{"n_layer": 14, "d_model": 448, "n_head": 14, "n_kv_head": 14, "head_dim": 32, "d_mlp": 1216, "vocab_size": 6005, "activation": "geglu", "norm": "rmsnorm", "norm_place": "peri", "norm_eps": 1e-05, "positions": "rope", "rope_base": 10000.0, "rope_fraction": 1.0, "qk_norm": false, "attn_scale": 0.177, "bias": "all", "tie_embeddings": true, "parallel_block": false, "extras": ["capped logits"], "init": "uniform", "init_std_qkv": 0.0246, "init_std_o": 0.00464, "init_std_up": 0.0246, "init_std_down": 0.00282, "optimizer": "adamw", "lr": 0.001, "beta1": 0.9, "beta2": 0.99, "weight_decay": 0.0, "lr_head": 0.0107, "grad_clip": 2.0, "warmup_steps": 344, "schedule": "wsd", "decay_fraction": 1.0, "decay_shape": "linear", "final_lr_fraction": 0.0, "batch_tokens": 131072, "seq_len": 1024, "doc_mask": true, "train_tokens": 813200000, "steps": 6205, "dataset": "wikipedia_en"}
MLP neurons of a small language model. Each row is named by its layer, matrix (gate and up: input weights) and neuron, and shows model dimensions 298-425. Each number is 500 + 25 x the weight over its row's rms, rounded and kept within 0 to 999. Numbers have three digits each. A neuron's up and down rows have the sign that makes its largest values positive.
A block is one neuron, or neurons of one layer that tend to fire together. After each block is what it responds to, as a language model described it from the Wikipedia text at the highest values.

L10.gate522:540470526500508512494498466517539500557540522523547453501506533474487496520519554484550499528491514509464497515458497519471424514503491508549520508457516461460506493507522506473541542515536517528464544510481510466529523481520546534485521539501482536507493520507440487496480431471514510484534473483512506484491474481506460483499463504477465506461489471529514490506496497557526508479519
L10.up522:475507518531514441517477510547506487504519489465503460509490481553484468517513546484509471496475513483481512472488456511468437497496544475523517522498515513531502480477516518491517420498491516500532511534512496521514481530453539515548524464489496541535536510494462491463494500529498486516488489474492467452477493497504518488509521485537523495493484478493459512491505521550491475477557
L10.gate533:478494517496503524500494514520476487524532505545501516502502502490523506501449488545424483469438499481495511451490514523477479472506510465497517540509515520472516521486528541526531511507498515517475466471552513519483479480544545516482524523507515492470445501493496537493453465552515528487517546498524514494463485513504490462481461493478462514535506517467496509538545482521507473522489
L10.up533:460471553532493538500505469467469534488508529493510504525426513499494525495497502496469519501494509476525490517529500510463523500495509495496508525476472492507497517442504519509520424493507503473479530482488485504536558517487508537518481514524508509484508538481504540484540444473464477499510524501480504550497528508495458498506468502491504484485474483467532472458531557494471492517510
L10.gate560:478458475447474521520499471505490503506516535529505479493493499532468467525467501466509510518506462473531481503510511482479499517485516524515504514482455459506517509495553528508503527484562483525510526461540458525481478494499501539505502517469478510473469499472509527470522442459490512471524515546476494521494478500454508510495485526495493486481527498547541529517509477473495486472557
L10.up560:496518476484481486512504510505481494507457530539475499496459516511484473554473496490501487494470445477476548532512471516523485523437508532508523513475525534473538492549537498500513475494513504475475535494500510513482516472500509514479472438517512540441521495505505534455525480529485481485509497516447498516523527469469500515518496495509513467502540473495528508538532474505494495512538
L10.gate769:484548505497495446528504526561497499523546505536508534492474496495501508544484503525477535494519521492439485485534454523512490478501447500502497531528551487537529470516491451499457485514474518473497513490542527496528490526467469543483517486504505515532495515511479479501509469553492500466491514527482549482511504472500499484511470475501487506523554521470466477527485481508504492495463
L10.up769:499512526476510496509530483524486496489465474485518496487503529472507480481473529495469535502498496501534499547507465506509488484478528502526482529530505481522534525451525494495524499541493475513518462489511490500487495483457501530467520484489503506493504488466527539482475490476500513495457541476520527477505518495488531509475488468478500473486515498519494536503536482534507496548484
Responds to: The first digit piece of a number in tables and statistics, usually after a pipe, semicolon or comma (| 4 |, 3.2%, 7–9); sometimes an opening quote after a or the.

L9.gate146:508490503503520497535509452514503517506485522519481486556505504528457454509490485497482491490501463504522542524504476493510491493450532504457492522532514519502492494527477481507546536514472483489497492509492494515496529493512461530515490462460503545469481468471524558497507473489500453498506540481501505497463534444499512462488544518469522539523478533529544523472480517502488485505481
L9.up146:517467507483466490504529473495489499507498463493539499472502456546461512486495509501482498527522491498543487526511545478473504509527513580510492469503484518507475508521540459476530500490536482504500484521503470526474495486478494511496499447526479462524521510511524475520486527498486486500489470477539485462491557509511494516546486544464521491512507500504501505500466509490525495496494
L9.gate231:487490488519517472487504492466474475526467461530463533479483517503496531523484531523486503533508513493478509529499538532538529494506533513495493501506471491535474457545484476519483568511513503492461508510538489512491501471502479482469516443517545500504513535467498482483500471465514499505499536510491524472456522471517490545474548528484528511452527517486545529437509506519517472526490
L9.up231:476484505494534513435489486522486492519522518525460507502481504497494510489471493540476468516505491479505504494478527469480493504487508474495472483515517513455469488508450512485507488516467487484540497535514546494513525482516482480482505487515541504509460469470516477506491508525482502526447528435519530471491467546498516510445531541500483440535484483444485466523463486475557462512451
L9.gate400:481526490453498446484529526519508545503522455496512519481475486514465527543510543523504481515510472512526519484473491514482469517528527453487492557491520437484473483469471489550457476499457536457502507508497484461526518480493519515567500442553524507521534515526512516476518466503523524490491491541448520446497521512502489516482513512476492552498546510491504543531500512510482462501486
L9.up400:512516506494519489472522513487490508523469493463486486515494487536486485489500511463525481492500509539515502515503493508590498479497468507476543508516505477490497516481488473472481489470471496474468498564479509500544542513524473495509446459476506553521517510487506500488482507443500467497481504485504478496528510490481467522454523475474501476496491507515495492476490500475504525501451
L9.gate418:521497532494458471487518492522530459501482534494497502530502486529483519479467493469503483532477508549558499496535519483514470514484515463451477518509520480485493506521505508491540490488482508487521523515487529517508525508489463529492494513528535522480530529485521488445459474500509514481509470537516513508460530507474478478500495490526495487514481478484506524517511536460540488485542
L9.up418:550499510518475528510462502523517510475478486507560504454494466446475518501458533514491551513523494481473507509527477473495424485536483498491498502466479536441485549477490531496483498485460483538490520534507527501515529484513506528528496542472509507510528523480463509545558508528532475489475473461487527517555513509498486509488433466503501467523496473537504508540553500530497474532486
L9.gate554:527533477487496563468461477493436511522553521498509435500489437518469488520455478531492503496537456498536488495537503506467470447495514523523539540466516482462512528451520505503523459480495500522499519491489483496487519465472469511539483489523518495541474488488495496528499513530506487532508508514484486484513501499499499535457492492480450507515545489479509470474508488508521465519564
L9.up554:502475494513508518524521435476494488460515508520545480521481505471477520500488546539515469539471492510502507521539481473510525455494499483493521479516524484467492483493474467479516496497481489542479482548480469484513516486478537483506485538542518486503533532482489495565495513465521505501530536534481522488495502506530474498485489471516479486509524495456528483525507493494480478460510
L9.gate573:478520521477494507513496492493480497522509497500496540486491488503495502488487553468473484527540487483507537507496507480496487505520505529509522486507500504428459521517510544514473508493494505480506516530491492494470524511487506521501555441467500525467504486464498530543488486484498487535516485485495451491506448489485498493449507541538518555528547524470466494515506538463514481494528
L9.up573:490475550470464506485509509478530503525500508480524481548486494482492520467536478510535468475490486549549516535494480506436495511498536444484518522526531492552501496491531517514484500518524510515486475573480514512447436530467480493475511525517493493445527482449539518476490480487496481500528465502505541494456553504483546496495467454518494499503498497532512516466446470518493503484511
L9.gate631:468519496456482491451498520501512519556457479532521529513485493499523526529522488456529512547479479500494505535476510506493484530528514506498487475500507485493512523521503502537506495534552522492519497502506439462490536463494509540551510542527474509494501529482547547466500484473458489486482446569476528505540551494514508477472512527492480522506506481487490499486486495493467478492513
L9.up631:453564502504492536480532480478488513483492475497523498499522474500493488535471530502473486524480507504495503561481498514497509510501461487474458487540570474494470500489499494515473497470491497496545500505460518471475506466514508498542506521488477491512490544511509516506562541478517529487480484478483520508516492537485508491520528503473470540471499536469516508523500499535545506477526
L9.gate683:468503541444465529509485498503471447497516517491496502498467480466459489501486499494494502519582489484504503513488494481504440490471495514519495494437478526479500483518524514484460510544556509482517521529491523508488509486504485471489490483498477513463497512499455505509474465494523473486501482499474502512501534513471499515523462505490512551493511486545508488475485521491492487493475
L9.up683:492522519464490483523490446494488488491513512517486463529532482456521500462514475509481454549502493514494520506497535496480477508524474517536527494503466527471493519533513521452503475535497488482464501521497534533470522516499510526470527536464497484513442502522494499511550505460488500483497489543491522507496504527474484469507481498506540489488517515508517507513501493477536509506480
L9.gate693:468505494547532504473524496480511541529497475519459545510500536479509516528526528503518456447461502490494500505505529474501464485512527534510494529515472515514485476493486483452507485469486524443510502521460517492531483482487465523538524511469496516496483455474514527454516481544498457541499475539468524514479541473483473530497579506510487500524489497549516492545484529481475490462520
L9.up693:486515528499522526513526495512503487519519536530551476516469489509468524517500557515495476518528493498543522508490500534506484446484532478507525513493537482458513542540507536485540485491468503513455484435518516496511507489507516504558510509490505542515530500496515496474491498505492510500515522497523524545483485510557539499553458508520477464528506493479528503532502505526494469511517
L9.gate701:489502544495448464460466535520506548539482526493461510504521493496528511479509505446487534528493485481504506520481542515481476500535504472530486498538501530483487515495497524515505470511497487479505501531520481525501475531495514508516514535510452507510500479451502515513525487529489460498476505507495485509507503463463465482448505512493512508521531485516503505503486486527514491478517
L9.up701:499561471504451505497497541530481452494489470518520524463452495473509490461486518513482510523468547516496504510501488487494532478514508496498500479531558495508501478507491492466523528489538499481463459483521496478467506516514477486471500460486493466472471470472510483525516517514571467492496503502531496518483469452474486486504481523532507465500516460504502511502464469511497423527540
L9.gate916:495468518508512483473511506525505530485521465509492506548430535498520522480538501473492543513462526519541514501547481491517471509479497498486496503513542495503462540505550499515513521485527496461510518503482499520525535569508562508485523474461518506454491486493518486509471507530503470491463497490502495483475507462511500487457508519526522507474495463489503506513518545491523539496505
L9.up916:522517479523469494518497524518464480545508511537498551469510424509493521497495482483524523471459460511529489480480496549519457522497477572494544473498494560525532510500503468469478471484478480522499493515543453529482516533491531555505531480503524489466523510465487487530490498505477485489493531494503508483476491493475483556488503508490520523488498523573534528500513508452554441548454
L9.gate957:520484486458487522530452492544538497505500509497510463522485507517481475496517524521528568517483525503495492513520544522474509460456515443510509553507509461524488467493503523488491507535465499504489501522524505530486495480494502517508516475527476511488466511492538536463456482507532495505533506504487500516529521521483515465508515499479472509507558490474501558469498483497502525472515
L9.up957:501504528511519467530502515476491496513486465517509488509489479547474493560532537434516505514525545503554467534516499510600538533481522507483487487477497500559530544486533434520518450524574515466504527510506488515498514495478547509462499483498493475478484478498449493502481462520494477495542482480479498477499513486512489525472531513489503480501514480467492518491456540505485465521508
L9.gate990:470480509478477485476508535454518465506494511521458547524514512525512495468478513464519467497532473482552495524516523528510481521485497479540473506496481496491499511469517486519449472503454503476510524506530472520523527537501528504496495526454514483465532494469546496511475517482498446462509478503483482510529490495513530501456497543490518519489492540493457519501484488524476513536474
L9.up990:502535491464463495519499553483558475513517458567481470468507461510502472531494524497505508486464498510506521487501464534470504560511539542528513492474520481491539439530488518502447535519508513532493507487501502502509514519524517496469511533526517493496481512485499475512526497516529551540475484526541520503539510509507537491454452511470505500481508485460525492463471502506528506514461
L9.gate1156:528540500500517490515484539450480492521494494522506514514489498534460494541516503513479487511485460506447500474524504518494486516481511487481486486506567457510497501490526458521547499457512501481530445508497461503496480511522485500541517481531559499470498546494455497533510503497503497500480511502468501453513461518512528474512491514517509539493512435511489541442482509514456473508465
L9.up1156:539496444477478494492514557487468520520525503504511505520498512492492506468509503537492514521479477509535523488471546508484494511547532501471495536485498517490519503518494525507533444508557493476530497505481479432436460487512506530474537509509519490493484485525516485516507528535474463506540489507537482492479479498526502491506470492508476475540528487518479512481521518549521483495527
L9.gate1201:446507537486486497493486474520500531527477496508525499501498444505527478539481491501501541472504449499499489510524477445488520452538494469501504527544506490473507512486522512500462584457448494505487510502476549529526522526476526513485465535500497519516468487533489472531490488462535494467488525535545517483494503438527524510479475460537487502482531462463486552505501488508514442481443
L9.up1201:507492469464487465489536491493507456478497499468491528467542481441463464518459547469488521546484519456474497523503483552493523539524530505475523531496537523490485504465486497448478518463499498457522469483460476441465513502513471484526479523518509499500534533523484469475481470545469509508476516537500507507548479473509521523516506506500527476481542522513539464464568506499494487498503
L9.gate1206:509430488488506467501507524499509465537520461484517502499506527531499520481513535505551521532503487521522501502458509462464495542478511505491533501515502492514502508505480506528509492496540506460482477509520507487477487512498501556520522519469481485517474504494519548480523413506459449535498506542461494532534581505454506485536570513484506514564513502482471502482483538475465493510496
L9.up1206:470493505510510506520532539448497522542504484536461481476487479560523513492515530507513499516501485505542494520474483540518488484493505539523506502472496501440475503509516468499488459464523528498533525519479474499482466514489490507524504508527462516477519538502483481531520494471492484526521498484515486528533504498520495541506529502486536502475536515506486527489478486460495471497516
Responds to: Fires on the indefinite article a/A opening a noun phrase mid-sentence, mostly after verbs or prepositions, e.g. secured a place, in exchange for a.

L10.gate825:491502530475533481511484461467487484518518482483509476498436472519512535497557518517489493499473499471508504507495526500535492509530501522500493502508481497491503537492526468542504468509524529479473499521463453500492502493494524558530551516489516541505494524446487491503529501484558506490491545491520508555545502509488553487499488503497540452471495486462496453499512543446497512489540
L10.up825:513499468574538504576491546487508515476495502494535525521527485516460517475512513488532500491492455478482485479490510489493522507548515499509487518504516458495514515491447473493506478456545484503498536483499516461505515473518467510535484470540490486495464495498502447448482513482496486455492479489504481461526508495486451540535502541502485473519519526482477439537522522511477497494496
L10.gate1052:495524487473498510502483485440492503550495490476501508485506449469550518446513558491493493523502469457466529531514488447485509479474532526471496492524511509481499486521501524513481490491543488516515493502553511489516521518502516495540486525491533502457470530485494518503506506483512492486512518529525492509525518479534500511496484492484470483524504534470491504463485490488539471513463
L10.up1052:559538515551519494496504488497484494495507480490519435504483480482468522471426470500472511481460468486499511500474508510492490461476485498496520528468530498517472537519489547476517419458524510476536500509499497472510485488471553510482459449533511550494494508490504497514478524443455494494530505463530520476479544496474500518484439492517479512488486512473480531471514547500472484488489
L10.gate1071:478500467515500534492514502554456509543489472507514513481447448495476548506487477492532542547514485511500480505452498549518508484523506490534502502504517502511492501547482506487526510499508488485469519501509514496491522500511493495514506470506494482525484513508479515509453479493489477486453500512541551490550509477495505470449522506464503492500489550465506547494512514503495505465500
L10.up1071:466497503492510517465524459473503447528539482514520486493521489500487522479488499458532532490511523522525493508493504508512510478508491521509506484509449483502468568465495490514497504509499490497472509493546511487458523532488476451492486495477566528501502537458494487501496459487495507506526538464477480504500509503475508524460472498488466507491507520500520475516492532450505487516507
L10.gate1177:451551488490477508500464523465484453541531481473484516507518484501501507514483521537495492516492496489516492482501560483499518553504488512521482513514515530504495530488479515471511455499517528470474501505494494488454536514529485547467472520518515479523503506449453474528502466499502534471521461486496540540514526510498541496531452502475522561511514449476500492444526483510501454530477
L10.up1177:492484468475480513518472496505499475524506544532508500576477504492519543502472544496485508472486530479498504455501552497489495493475528509474519514498554502489487514492517471480489471461482511456506504540533509484497502523489465490510493450474483536451493499495476508473439469476496456468470534474478492484535509503508467527526474506509495464518485508505488481530491522526491470489499
Responds to: The article a and a capital A beginning a split word, such as acronyms and headings (AOPs, Activities, AACC), plus other first word pieces like pl.

L4.gate325:488534502492477492518530503489527472540520454462512526492539470526503510497504534489512485464494543505540487506481515519517498511477480486548510520487501474534427525487484503546463454525477492507502485511550455505493513511468522476488548500512520484498488561545518497467466495535461488451531480533493476498543507515483534502492480518446541542519548493471514538506542508516527480482551
L4.up325:469493542446505511443480503504490471477509473560544475504499495469523489525541519512478509522478491493557463509482530500460525491494512513498464480479481511473494506520502506514528472533521490528500485490551509505487490488502527467474517517514484497475472466482527514513482475545539510526502490488517502502558485516496499500518452529521549500464514530575508495473491483501534495509517
Responds to: The standalone article "a" after prepositions or verbs in running prose (in a, by a, into a), plus rare word-initial "a" pieces (aperture, aired).

L4.gate61:523487447520524520445495502525503532507493474496493490473456490498527533513520523471492525526481555470503495502466491513481506503435520485510500518501486496530521488506500484504503517525483504486483483494485538487496448504503526558512516477518484534494505489446538447502511513489496524521467513476503481474513476450495469458532497515531463470555495498477518475485504442472490469483513
L4.up61:494501457488484483499497514499510528452488510496557498506494520520475532540534470499499503528490442511519483489515475509490483481528529494502497525515476481464498523482514485502512541487499499500459475468496526488493463531539515470514500437482538529508469489462538523532489544467528511555491508466464487486497525477503509493541444518514498481483529440522490525518471472454520483552457
Responds to: Two- or three-digit number tokens opening a numeric value, in prose or table cells: densities, ages, dates, counts, e.g. 20, 40, 150.

L9.gate26:521525503505493514492506543538527499488554495492476481545481478521519473520514491487526512509525528502512475493453476540465529488548485510519508553508474486519465475486499490517457471480507525494493508481525486444470492527496517518501520508512507506502480491525513464463514494507523431520501517496491471529518501472488535512483470516491496489533502488474514424508503500499491488532513
L9.up26:496509540509486515525500490489498503461509500529482493556495525496495515501494498500514477542532473518527495491521511530542487450508509506517508484442534478495491491527504437465470531522477498505501521519511466476485486471442473509523484515463530492477510516506522456488512449500472477522513484534457494521482506510496471502515538524536541465467510521486504531487512504529490505543531
L9.gate75:515502504429521505503487492529527461478511484502492502532487485514486476516523512476503483488486509481498484522494510521526493515503545463529495514491542490515487464504535532489475519479543502469504519503579476493487483479522528513528542497506469459480499549506518532481495480464529468503511534460457445485523461513461504530537531521530492525543550521454450479506464512495566510444522
L9.up75:471484454504490517460486496525460527498512510489478536535533508505486508519527500533487494534486519506520457550501463501480503461509496484481529486531498467515498479507493524537505476501485511500489538498472541495498494479429485520496507475514514505541498473502552493494491490494507496517500550537524460550499519500505488509527515532493500554514485549515504498460467501529515520510521
L9.gate172:494504519495511504471524479529489465469478481556499501496480533460472495497523520487522483495466481515528489537499486511512508521466553531482528532495534440495495474522500459492428478494519508461513498503522471493466481503459488497480482478465500500518489496500481498454489530531508507495493475467484474473490461503456465533494481507487506480476514516513512510479529486468509492513528
L9.up172:485485509482494506514486504515478481480521465500504471441509545531500456537535497531470482508516512460461482511500497490530499496513519526546508499510500512528511468515510503500524492520495511516516552514540558480492484522519490517522481459501483492482525476497487550496508476497489472521533483489500538511513534492480487484564537461513518502498518505499560532533508450484503485530493
L9.gate289:488508540492477477501552496483494529476480520503499499520471497520508508537520513478539518517536507519497496496502542481481472511516462494487505443487488488489507498507517538516510465536499510525484519482516505491513475512511475518467520528444466488503482500481526500505483467435450498499540489504512492520469530479483539495459478531490549482517501527481494502475480528497498502480496
L9.up289:493511455516523457491534477514465560486509452531506495541536479504532493485503479494462506550454505486522494479481504508456504473503469496506488497553484526485494499500484489543512518488505480505498458487482485456530476490504529493516516485546518500532510528508465487452507486502438510528471506459495479505493521486488507508496513450506524477487506513496484499489522492511500491466528
L9.gate387:492449497466519475508473498452471507481491508497510537506459532505502538510481504473540504569536501484503469516479530538523498513531508489457517444465514541496500508506508478519458519485543535462490486497506457450489503482474442543463482497484524465461502488475480485510504495502476479471479555484501481483538475501515519498506496505517521482512538526485510545463518510511513481488510
L9.up387:530450489477538498503483500484460523476452505493528472503464508502498520506548475498538546525515477528504501473490480520504515488493505548501510523468507500491505512473464475480500517443470481519493574522487534488548484485485497502503516485461507479518487475506497476516501467473479491500483544503558521552476498457491502508488510484521519539508487506512562504534514506481502489545497
L9.gate399:488551532479525524464478432516503486498477478485498491475466472504532466519478519486472519492527481486507528499481470479508499495457508486518496516470484505486529503497524502498503450533487499536530514470513479522505565518496525503499491474508484470491460517495492520499476465493490490459545495452451530507515507469497527507510479560475524492512532455471541487464519475526523524530503
L9.up399:471503530492535492509528457527524486485474519512449442495496471476511496483483505533473475488496466456509463503477502507531550542523474507504503520471545505524469499486498533510464505502477486527499511482500493513514523493488500519475508530492459491515511540484472522523518519533512445525462486498496504480550498503509492516520476481523506446516493505482529497462471523494455465521464
L9.gate540:490493486531525526494487535524492510485479450492504486483481465491497506523499482471516505510495532468487481527469454455493530516474477458520485524479480519497503502502507502501533495510509495516490475511550473496480508488536526541478480531533470514527495502541493504493483503423558490462493478487489499512503476486480484489473488473479502489448504483505504511530505483512533519500540
L9.up540:517502513517507505482525466478517499523497486485555491505522523546538478500497535522508507514525489519489508507506486470534488503504475524532514493512451509513499485521470484545449487519500509465497491448494504492510507494501513487491531496532538496525516499487522556508513515486489451477503496478499490503472526505468480497529471490473470446514474448485506538510520533445515508519534
L9.gate559:453488496510518504477464456486552521512489494466510471506494474487516496481468536533459458507515529523494512500506502523493490473496545578526478519476524500527542464498506522516488504481520499469482466501446468561519510556466514507464493500507537516460497462446484529523499484511505557501543484488517502542473514522459469464511475505496524489471513512518546478452510525527486477499505
L9.up559:493500505454533519480475520434470525547545521551520451510478488518524508510477487471542491489515518497496486460522491488463484528513510493503499520500464494499446513455517510522522501535509517499532469508513483495567484493558510551480516541475530468425519507493514490518532488483505489543550520471496503508508489500489471483521513494484529458473480461534454517499479486538546493485546
L9.gate675:519520488472469498435528469499507504483519477524485496495525455482552532498492523500501506531499475450516463472511524560463492486507525517529486555546494510493511548490531475496472503498482487500474503504516489477467527496494513500496495502473515517505496496513521481501466506462487484493497512529559490485508483524479496528500491468496519498513548488474478457472492469515509530510489
L9.up675:516489552508469481526551456456491468542502517495488475449522488492497500487455505516500475480522483505526533509499455505492523519505530545442484472493534517531505467512502486518527460474516513477516543498469453480495474556472524482478491525528498532489472490487536548478556494477529482448510508506479495488456475513465474506482483508485486520499463488496523499494558533540545487501504
L9.gate769:537527515517478526516511502505495445453508464501523519547495501480506494457473474470526484534512539497475467461474503533472536484503488446499478479513520476484493495497483504510506537523502488495455495459519474534504469482474511528478572552488476510513488517513537504508486493520490504502560485517513493545533498574518481481533458486491506481513456502545485532486519486514546513510509
L9.up769:513464506498500492526462479494501468529496523510509506522487536518513508460500530475529470532480501534469487506517488450517516488502509506442481460541486490503521511494511461503468459483464486486499476533504481522531500491461522517507536514528494556482509453463502497507454537521478440502491469467512511522533492496489476491476486505431516534513489539503508481499514474510509507498531
L9.gate905:491492544516463502535493524513470482485513507522533492511519487522441485546495534492517516502512509536482470489501479537478479480494511465537513514440479479485484479506516511498481468551528493500494508484515494515529499516496476554495502508510476526475480509526470509522511492517525515473560514567499521490487549499465447526480477471517500450485502516496512521495493531510525527546475
L9.up905:465472484497477467492467502514531554523526511469494498453489551511532476502544554494501499555438464494509465463504491543518523520512495505489513468499480507541496498474521488522468459496481513454501483497501454498531527509478511492514545490506487502506489487514487517508450505466511480518500510508507518531514496497484459476478536489492472479523505495475505462512452470494471509482554
L9.gate946:505447550452461503487491473500499524488523517500558548492427523459506466509534526522491489501539514531488485493484475515538513516509516518501486514505496484524492466488486500501518498456527500453485479510492476470471554531476491522490476509480466510472494475478523496492470496558494475495524510495461486530519517531476451488518501493492468482449546522512496462515487520444477461511514
L9.up946:555512504485494492504481475457508502524498485497499524483505530486536453483497489503504441530497523482514503519502514481525477486516515497522483488491501465541469546505525489484480483449506474475464488496429479485507508500487486506466489516504505522492504491464464468474475542517483481506539484543511462528529563505477464472505517516507526499483454509489493516490494495487519494509456
L9.gate968:433468522499470506529511468539519491506483488444504529517505481454515452518543472482520492491524497530505495483523495535490481495484513510500478490514506519503491486504574503478442498510500521484485492500490486522450461533541500514468452472487513478516508501495492483471443505504476460489486518512500473525505453494491539458496461449487490496516554529511523503483549471478502503489486
L9.up968:500536494473487451493507491515522502484502516511534508511459546503482490517480520537512525435465474508462492472513517535470530450494453520441568519515530461516534478542464509485534521478529500507477497512482471493540510493469529493470536438520457496488493511488506499480530495509488476455499456495525498500541519496456481463554512484487467449490531462537504548485487522523521491513535
L9.gate1009:479483491491513492535503455498528460514522489497523489480498490520477496565518542477505545517506526484494474501488528544511506492496545512541523490527484502539473482500504491511523491532479525516488495553471506533512483488493534506484530540537527511456464519480496446492486512491550479469498484472520475478523535531458482488510489507540465506489496503461543487535494464507495496550524
L9.up1009:480486531499471476510524490518507436510500522517491480501486455469528464514514544502491435507514530499490517484505461510505534529494477474579507487483551518538507557476490481492456504479519486439497480528480501554500509533514513499490530507501517537512475514504461522497493483509471501497512486479437494527481471439480475492495421504498498518504506483471488534486477504504509480485497
L9.gate1033:536508507477512531515503462542488507515526501507489474510476511469512529493496479531467541501515446468495443509514451533466531510474531535503433543526476492509493515481514488517544489473522488561496518488505498490490499531539446524505516529493501535471504507491509507490496519521528488535501515533481499502504494473489479512505496473472465532505540528487548470489488457461546484510549
L9.up1033:509507510518464486490493474509479472537499519501564494507458433517531518496510457472524479519485503474516535550462507493511514486541522494521494495454509478501533515499460495495525457499514490488491545498545446510455504505499518519513471493489483482483498527540487515503473508437500512462564486544466501487488543530491473505523499533491516462547488519504497549522498508544502513520505
L9.gate1046:467505500431457497443474462537522475496496534512495511522482485488530496519511561468480475504525532477474551507473484478481484508518500499480509509514517490531504512485473455473537482523473510487506520456494538516481521496487478494531495537493471523535504464498480494435489445509458469493504504531520495520487525516551544509497482562517493453530522461494542510460497524479511528491521
L9.up1046:476483501493472496549527483520507506490524496452481507488489517468463448530504502478458525509484498534489499521501466521504514493524536516471496532548504472475549506468532481543515452487498517534511528506485487483485552493489476494490513486523527446470550514494488510515506492476455518491488475511530524522528481499505484514490492474503480567500586514521534500462485508517518464513489
Responds to: The first digit chunk of a numeric value, often in table cells or sports stats, before –, . or %: 2–1, 2.49, 29%.